{
  "num_hidden_layers": 13,
  "vocab_size": 4554,
  "hidden_act": "swiglu",
  "norm": "rmsnorm",
  "norm_place": "pre",
  "norm_eps": 1e-06,
  "positions": "rope",
  "init_std_up": 0.0572,
  "lr_head": 0.0189,
  "warmup_steps": 581,
  "decay_shape": "linear",
  "final_lr_fraction": 0.0,
  "max_seq_len": 256,
  "doc_mask": true
}
MLP neurons of a small language model. Each row is named by its layer, matrix (gate and up: input weights) and neuron, and shows model dimensions 0-127. Each number is 128 + 24 x the weight over its row's rms, rounded and kept within 0 to 255. Numbers have three digits each. A neuron's up and down rows have the sign that makes its largest values positive.
A block is one neuron, or neurons of one layer that tend to fire together. After each block is what it responds to, as a language model described it from the Wikipedia text at the highest values.

L5.gate170:107086154115140144153150106098158165154136101152112150134145114173119138138118108101099178152104095167166119164102127117154113116157110120087114095099134153101136210131188126156121120122135085123120126086126141129109125140116172162112136137089164153139114143111123116121133144129086107140154114165117105105128083124147142130094135120121144131121167139126133123119151114077165156112088
L5.up170:125094141154100140188137105177124110129119135181119142138138126092135106121124119159150139170113056102094121146096123110108137121135104130111123095145166110124140110113132110103190119128141138109129133141146160144179137177093157112146127133120152132145101143127126083101119166133128132138124124120096133098134098142165103121121120122104127132125129146109130111155099138126104159114130
Word-completing final subword

L2.gate59:136129096163151115121152147111131142108141153121166120140160095081134111093122126111103108109107152133138128138098147156152113159159155174108142130136104090141155202130097131073137127142090129117162120103145117088096146166135112170154143144137126138156135118159132101164120118149078148088090135151109158138145122127138146163145115136119139130131152133153095097133092114144130108195146
L2.up59:111110074153109112181125106181123134137111126115125116178129144144106059134170162116129108090156146122135093141105127117102141145159088107127179110111081144096095109172102103137122153094103173122135156111122146104136103124140105143116134180082118108111149125141124128146160174116113157112118094103120095132120107105122090129119109138128157177119125126136110131147151143135133082115140
L2.gate273:128116139136126132139141090134154109124133107122094108141141148133142119145153148162105129111143130155154113133127112094127150130132099123111097130145118114157130127141170154123111092086086109111111116140122147057106134104094103114133121140125092120120115073125128079096129102131163119096130151118162150082158113128145138153106130177121174126124120170085160089115112114133112158136152
L2.up273:156103128137128098125133126151114096101130146098138143122148108151169118148111127110111109126105107150120189149113079144099172122151110117186104093092127065127120144138152126139121117172114130143143108128198130151096107123093157119092145109127189140146117133145163085108153114106162121113164124154138156127139136168165113130106151145177165138110167078133104188193091105125097130109134
L2.gate353:135120146107130162138160105137134139094141133073116112132118162117093080119130155149122086138095066130106065117120119150096142121139125105075128104141089131124106119140121131100074084111095152124125139161094125118105136110136142108162155117118150149113142140113142140127098162124162177103113145138135168143176118158178094134128134090128155128097131125108077121147127178137153129144155
L2.up353:123140156169105141152106073165125087082092149113120150090099097134099126104098130061124090128184138144117074156121161142094153150128151113146124136069141101155132157159172106083139131088133146137124118146123135153128125136135137110133113128141147118126138129105127147121143127130109142167106120071143136139110162128165120115135130133132100118143132102126091151140103110137134104094097
L2.gate400:081102106142154132123121113171091147143131100157139180135187146067113137128119106133106149117109118106081129177141104087134115083180144170127148146164150092094098106099165149087128088135131114080119130116148150102119120139112150155126117113165125150159087144112121169118101094131106122095139122102175117116150143117114173130102113110174162099131105126129137088149108134127126158151112
L2.up400:116128101174137119148122126117135122150157116099079142141148161140095112122118102135106142120124079127163129126167136157130121100145101125113168103129118139104101137107128120121140125108166126169111118181098146138112090144108168118104143143117077173144150081102128145090108149112084137169122121075110137127161132091165129163095137062132125158134114135131119131149113104134152107162109
L2.gate404:092077130146114126097089144106106124131147158149124145126105158104140117141150124087128143142118097098085094139118139094147132143100120118111141129147104164141160129106108112164105145147123134111093185119121106121124111155144113182110133144159078073161108089158094134139094120133114148137127120146133133160119149104137116144146101161161158072094111183148127115175100109119178105139129
L2.up404:117131141156141123103154127139136068133101097157150111130152143115130094121122099098120139095168125094092140114135150105103145164108114128128109130122111118158099140131141096148117108127129118136108117115156127107107131120046185170130156108143125161150116096133141112116120109130110117108151104172122127113124083070122150134128154082133096092163105131136122135131085125152108105132105
L2.gate510:127110087137154105100170128135153153143133103063096141125124174086121139180104127122156167158108149142110122132138113130120099121157117151106126077124134105144162101104177132152102101125160111143087111125139138135153126140153076183117141100126112154157120137155133132130098116168147121174146152115124158124146081144162152101150115136129185132101091180176148151130105133109164131109158
L2.up510:146098052132147114121105120105152129099118144160161115131133145097103108124119133119135120092135115111148150162150124116150136173127110137116122110096121120146105164132106103115129158109131098151117107143118106081082081097105137099177103176096119124124139085106093123088097144074109155093107127146083110108164137099152137138134128103085089147138143092143141114124111115137097123114112
L2.gate561:121095121119146150135133126146100148151138165127121151140133101146136127080133158145150168141102123137088128100053148135107181098130151132162173135116172168127154126167154157142093145099131106103138124131118140131114137103126132155080124143093158193085141120145133140127156094183172110141103140189118148131145137091108124130124113118117123131087104155119093178110202149126134120099116
L2.up561:132101140096114123127119133155107124148113147096118101116137112122135108103112121126113139084132134144102103078103160126090116110185156127135146095112147121080113175145126144120090093101114111121127140128120113102103174074160174141115097131111140143140117129123125111147159121123164123132135106144137100133101137171138129131119141108080111130143150174131109131124173117125106120136091
L2.gate753:124103122160144133121125140175129147093145137127127107111123143116121103099152105122123094168157134119160094113158104113143130125159086043144107146160088106166130106101122096132158124138155124145130149110136094134109160081145145166073116132137138133160091096142104145088069138151163113090141119148161117106141133140144111121166140142136139128142104128075086116115148132070106117178125
L2.up753:129126101093146105140129138100178164148110127094156122134100129143119147073121139088112152084103134114162085117137067111139137123148125145120153088120102141190164152136088107104149146087070164148142157160118133146117159137125140137125116135121112138129154099127123154122111159133090130139149120129094115108112152126120143122122154151161114090131105153143087099149132143087149089131175
Word-completing vowel fragments

L4.gate102:108099118135136139122179122156132129091105192095144142129128149118067143165148172116137138157213129155128121130179147141145105107149130118117150152126102100124099116156173151123137142091130107146154142147112127122121112115125126104098180142108132141105142101154119159140108130103110133117139103151110145124149156146114118161132091121117117121142144132113129090136125164160139119106107
L4.up102:122135140129151100113157086124104112178168144112133107118191103157141111130121149124127091115127097151100105121142120147147118090111100127148118117099091124110128064176126153141118136111118147167159119152148120136130108120124121096141126087176124149153127145142155137104141111128157080168142137094104093105101140142081153144175116084119151099164172104153112111086135154162110117141116
L4.gate105:105080118164161158105141151142098153113127132141147132096127144120163132106126179173136135143156113141139119103114106109101130161133123103143136153164120109153112150153148153100116088163133110108147136128144152063159143127127135109146135143162107147110152158126172137114086110161145130099150133140151116132094097110144093132150129106136118120195183110121118116117134136125130119122128
L4.up105:152101141107101144143138115111107144142118077161149148126127150153097099122154135108147118124134121180172166103142118088137117150134104117118120148136127119148134117126130156130111119178143118117124131193153073145108116087124123088101127164112111139131121139099142127152118167177126142113134091150118136131138156132114139112154118127146137146149162076151140138084146124143134160097133
L4.gate203:148132093115141128145146071134150119120129157153119129144165128107146112138145152162115126181121111105130153104130117153095132116118127107086145142130080087135094107115146137162155176110149133100153136151093138125140174129127107157095128153174133140125161118117176174100080143124132141150139131129142113140202121146117137205152112113176170101103142124142114084104191075147172151116123
L4.up203:129154142130120125120116129108123104124107114180087116085168147161107081083122115149088128146107129107133112118121085161116123153119168156122158133176111100112117102101146094144114167141138117102104143124083144114119140119148129150150131119144117158126124147152101108107139121102174121108157118159173107107134166129113118141162138087153132110137113158129137076102129137103122119110142
L4.gate509:124104140132105096181136146114092118114142118115143126133122160132096108110114177147130095118136153114161118145133124138101160164134090122121150160128120121114103154149162115142145104148101191095141133114144101106104128101148161121133175135074139135101113117167115098129127126111152144153147132107061114114102092133112112115090130129149149125169135107140141143113127135131152126136148
L4.up509:124112067094110111115156138153151192126091125183127128137115136141126137122141138117111145092098071094107146102151175123136097148147147128053131132133180095129121118163106096131098144119101131097114139128092157133133161081138121085134141147129093145142175099118157076138103153126158124101098142150155133110158137107149079174166103156127128096154105121121142156164150121117187103120129
L4.gate510:149123102135101113108169163138128182125144196142117093158151060169137122120137152129146139101140131121121104137135108108166107160115098160092147140145103121117128123139100134097145150121133116104117107150132156155099128162121140143152121158136128127162201091146091139103112088126127150102143086143092109108099113125139093141134111090149114149150141139145149157131137136166141100109135
L4.up510:143140176116112124118084135168144101143157133126095136136114127093139113106180106115104130135158135122119135174143120129136124145137093131141090142192116145127163141124133166138154178093145101134138110109117154138134167146084150157137127124110125124154186121150117171156146138143120147130155128124133076127104120107102112103130116154127120089139169128122118119114144118150131084070144
L4.gate640:153129087121138129124170136146181118098116104082123127143121158169136090130130170155113136095132131132121094133131147170134164126161133103157106117144113141155100180126140150122145106097150113143119113152136141139115088109099142157126122143141105150125138119168184118108138133097136139126158083163120122098161147102176139137104159109154146120130117158128095163129083083146117093131128
L4.up640:150144140157099134119087117114113107127089146075113143123131164139133142145134145110150117120124152125135123069120120143149160141090143101138104142110093182102141125180157139147143114133102158092129081120083117077145141100117163135160131122133107132126110075108133134103104138102128125131086108119130158164109158184141113091130099133145076150158167089123133150122144139152130101143119
L4.gate689:142108111148170131127125143105178154135093119147158177168107109130145153161152120122142097117165106134137137087114126132141118131128129149078142123168137121143151106135137133125129111107114097115108133143146154149076157105140151131137125122149145132110130124140157127110133135065140101150129097148089116117133131177126075108126119110129133140124144146132137121123121118114128146143145
L4.up689:120130142107142106137131151137158125174089163153171142137118108141049120169119116142099140148122175104119179089167134125120114142106136127126121121119149089175127129104158107090100100144072127147130137109108136093112161130125154129167101152139126134126138117117105164117162119118144204138128117107191177110135099115128123124142154126106084133148122091141150124129132128104147131086089
L4.gate710:115148117102108113139144127099160141133166200125162126119119135165149107108124146097122160131143116131101100131133111135155110130138106133076160156132171142107144137119183136147100117153105128144134135122103095089153148070101115099098165108108126155147133092113104137105093161142138154088127101111119152156128108104133123151086127110123161104159154145101127077142106113121146123120134
L4.up710:166142127127092137120086150169117136096124110124087096068131106152145129106157134139129157131157099143134110103124105084141167124124146130176114123122125133054088126060160116086136171127105118132138122099148116140165125121133160118100123119128118149123127097108115151117080143107129135104083147122126116112156116076101120126169116161151148093065160135100133089141118097104101166159120
Word-completing subword pieces

L4.gate58:079101143126168102133130084107131147125111125158103127103126115145105104101123159078117128175145137118160105119116134164164100099132156139168142127151128138169148125122133128105139124136148182120130100158108155114134125148126110131126116138151177106111128150150172083093097109152081112086125093090127159096159134158124179121135152139112138120135143135108087153108147120150141130140138
L4.up58:174133141150165136123139135088151166140111102133087142104164133166127108119131119146123109090131083139097093114142139123167112110130099142141169087084089161145118180105131102130129136096133135137092138154141124113107156094138140129128136147112111129127128108097140083123112144129097129121133134111116128134138148140074124162118132101121119141120138146139140063093137123111169107060126
L4.gate126:180125135136083139106106105130111085194111125153118101120134113139126153160137122105146138154150116119116142133151172108138140150101123120145148146109139087137115130126151123131121101158139153123112126183080153100156162120072109098130109104129121132175064132132097124113132127143097135092109084133151120085168130132158106126116127131143109123148140123136149102154119138140108137113147
L4.up126:101115121175139114155127116119147137147101080175130128157115138107168141097135130113138135135145128124133114130093171131115152126112146134111109151123127115118144123120156140121143145196160102101101176174167143129124139117123092124159139097123105132125124092116152104094145149128124104157129099106173125110134113175120163123152169151132084100135154143173102133136126130133176119120130
L4.gate229:123117138136172100052159127084150145142116099160154136115187097138134148145107134094122164155137086111124190151145119103176149119179120143142156058104160138135139131102131110142075139137139109083117145138134108148130097133141117122092163149071103098144157180111137122095102117160126143154116146144126139125125156152142136148141121151120120119090113119155109131146141116118151114152161
L4.up229:140162151119137136149134124099105120129139146203138122110103125196076155141126128110071127155136145127130111111094105077177172148109126141117141141111132141115137118138123113100076118145119161140151119130119091109116128132093090133098199105106137136123158166104151153105160164123174101154198170164142144100149157097121150104153100161104118130130110132146128112138130099111160154134115
L4.gate326:134132118125123088126111141097149118090113107126177119111157117165119121137137192126176158142108081103118142129141133124111115166130121158164111096103129139118153134134169107120109166171081102094119127144099130127117161105101126167162156129134130138115100104135088133129105112136100136143118099156150099116147139135103117085077148152150104101123148114114130114124117141153160133149172
L4.up326:153110127147149048149138144113153112147128109148155096124146113131130149112143165151159098123121139165129141165153095170088119136129138149131097127084133114193171156080146102125133120183070163115101161162118119148142123142159150108147139155128151103110120133107171122132129122158113144104107101129163089114097140144112150125092124143153110156142112108098163168167109152140140128117169
L4.gate371:161097132143113112148116123139080117114146119136154114123140137157100131127165125136133092095125142130131174122108113152114109127134093181161128121139130116094122124115160113099093129113093142097079120149124098126085168130104131136105149140094103159187085155139128133088134089156111138127123161143143125124150108097104172089093099125120102074153116170141125147156143128139106150127107
L4.up371:130126155151203096167128146136146094091140117119142132137131135140106104162121115157115112125132179151119119172138095110111106111123148149122123209133143097147132146183158114117135124129091121106135116137131132134113172144127140109103130133142158115147129147091121125126135096099131175114092148118171143110088152119115128147106096104091120131157126174109120148135113163110193085099193
L4.gate389:099094154122137108158100120132120091135091133132071095097150160138103121128126158139147166114087097117134140119085117141115143131142082175132138085144155114122165129117156127156160126158157128123120109137109143175132117112166106116107125104105150130128087124096127088100087097131118132145115137127152140088167114138122137132142108163117124138116102140112131137161117150121153107123141
L4.up389:137156125193156172112110164141120140088110124133114111126130109135137127124121138110145115144113142097106129147105106115128113161070131143108147145100171119123133137136147104118085138153124114113125082126115160135117125140083151117152122098106135103132118138151088111141095124094135110102145155112143131144116132128108106134114116130124106110185148189129153141099107105071120151149131
L4.gate416:129095123153144081134125099107153122127127112134094098138160112103090130105132121089182141169146128138095110092134109084163130134150103084122114113133151170113161127091145113108117101152121114106121120142132120103095094135140102152110155132154184125130122078134132092153071131149098107154127133122156133097122119130139108126143149151104174093130141098126176118121124132168117120158125
L4.up416:142103115172082124138110158118183186148110116141140165132146088150128115155092119097186130115090146121106113127135139116147128193098135140126140113137161124154078122102126121121131098100127134094113129143153168078149145158120099147106113142108134156149088089127129086163119132152137088148176120111174144143157151118110128136168103168113121132111123134167131153080108142093109121157098
L4.gate481:114111149113158101122157110083130163142105115127156096090179119122118144196152106138139118169096105156140157121101130100120131172157125202135153143122115113099158161098168148114108120124119108106092114154129125131138105130123147131162139115141139134154154113155151085143105135116104156100130130102152096124140139162152134119067100149132126146138117101098110103113120111151146141200149
L4.up481:131100142133110083131166144139165167126094100116097098117177154172127102129137133090097152108101137156139145185121165157122143088137141148107110110126133131100087161091157140100113150128100173131148115157142129108174132137113122133157114124149162107119107169121146125121153149133114104084105079145110167102147126153108136118099130146122127152120104137124147115091138140201107167153114
Word-final completing pieces

L2.gate70:127159116113146092154125155088119171140109152125157081109144153125159135145131135129109159135097124136180094134134121167123153166091099169150132114137145148156127152130119111114151093110126141119154096137138191105099168141111131146061124083104121155113122158139122119177114091133167150149089121137113119165114109140128141098101103133091130123124155108142148157104138143116130118102124
L2.up70:125123159145123153151223138070126124126082075173097135084115144152158116130106163139136135152165075130145119138124083131126138122129132118154131102159139121127099166130091139133165066135133107103127106117117126133114123115096173124138184132131140140127118163128154138113124129098147112151162090124172131115143125113138181091161115142117139168162128124106124148148125171139155086088131
L2.gate160:090081108065134105150140110107156141132085128096099152125150140166133149142132183105121128118155099141101108075120122183116134132104076114145128137085115144120131126164149148118158103126148136140057098139069147096109118080155133153135163128142091125132111146108132148125111075108121128099108099096119098088151150142123143104137129112150141127103113143131154124149143080127133122124120
L2.up160:123112123090165097142152101093122147122100133134092129146160102170137137123105145107090080154089122151144131139137122146135162151123119182122122125058163164102108128128129158153155136162132142117096118137132107141170138106136136112188147140152132111162093148086163147093129070124137090076142089138111122131173145134115119125103152130112073123137124136163171149153145123102180119104138
L2.gate248:117131112108138053150131089107146131140131134118102097141144161109149110142102150069135116121159106126158122175091103132167133178119131102135104092089095149161162139167080131130161131146137112114147103128127126130085123105123127132112152128111118109155114111137150147112088131138153171142110095134130096106119107167143097117069124107111121137113099154152152175157093081124133157097122
L2.up248:142117151096106105162135147130084143138117151113141126131078111136127135191166141134151142094103152131175171147144067141156134144149128118104152115095099144120131131107164108118150168172136118126143149149137129137139136149152122150123081087116105096118127128160143118128126152113131151102138145144111124128122106157145131163127156136141104128156126085160132124167102127112161094078160
L2.gate378:161106135151142127126122097102132216141141133120136077131142122130139091123090112157099123133197138151118153114103113108141131139141153151111146100170135070129123104161173113131105109115153131140054137072125112142110120122107098132093173132102124115107119164102104110108119094104102138089127117172084099092129129125132166133096123145120121077095141159173094094119104124141175110119120
L2.up378:149114160152130100128085092123133103104137118136123114145126098142115065093081129164130089112165122121117146094139121116140129144147157130158086117135130113149106117117160100132114114131173151108122105110105097159098114066122149100138172166143102135109125099128091092100127125102099084075140150152109138104140149138144154108124171125154117110134148119150110156136137134136116099141074
L2.gate554:100075122118129111119101108139118149131124101109119103121141126123156178105112172105167124179118109136140091162127132109153101143156119158161114090145133113105118116156141172134177158137156149157106110131124107146123127091110127150116140102113128095102121154104136114115130150112127071099121115117099089136165082165171149092122139084135107158127124124138110122130142140164144137139128
L2.up554:128110117123183124143123089147098137065152128151099113139137121140114141135106159130128115121157116138122115075096119113096128138142152148106114113147049122157128160119119117177153121128145145143140161128156167097162138137124120138098150143120115081134189140094142096134122106128158085125144087139094127131129191121133076110130126147163090076135126117112064183180173128116101106131148
L2.gate639:112111148127089097143119139140155149107104141108143116112108137142129122116131138146137145072078113115123078128144099120127178146161090175137141151173141111122125147127118136108095120157136101131152091113132142090091082145134083174140151124076158125165112128145150098117104110130131161118083117096191172107168121134127123117104132094121165133167163147153113106111128110107119133117125
L2.up639:170107175119118113124150133122169132119146116112117122136096133142088141104133119089123127108131148132166126112121071130143146149092117165131071156135159113109099112126120092147133153076107112121125095133133135116096139136120076119140141115083174130116096136133137109130123130127185123139163100140134135103102159128104155132107133159126129128189130118113148128182130124096102135118151
L2.gate672:109127111119138107098129129116136092134087140114092144122155115145110151149164099157142172130111089090116125071158152140171148203073121127150103121108134116146115123114133079149130098134121125089126100124105124121097147115120136110164111145105142134120090108131139143104121138134121145146105137187154084143137117134117135105107140152145108146132133124129150121182126113143145102107137
L2.up672:117120117114179109135141135157169103171089098091094123134134128106099111142156150105107149093143120119103118132102184146121150137138127117148151097115166133172137147141124135213157141131146102118130132125117130113083123117112144089138133165105173135109106129121132129104136129131120152159144120154117107157112103164075115125124071127106092143129110133138187136143113156157162117090157
L2.gate705:139103135076154141164164098093142105135131113137156112128181140151094129168136134147120164182134097157137183118132127183122162181115122150116144158126107144149137140144110115109135112117110137108164103109106098150138152101134102142109113096149117096134069164134134051122122103117126118134110087122129128108150136123127147088116164144146115161125111140163126119117142097134123144118122
L2.up705:135104170109131129129150122128112117147104077146102104121162099152147115113124142146124127104153082125102157149134129154120161140133133102125120101113122139143139138089153126164204136141115134114148124108143157160165145085139134068102100154139116112106117139083137099123160181131123132130107092095147187116130124118116147082128150115127115166133124105136154153144166132150122072100120
Organizational unit nouns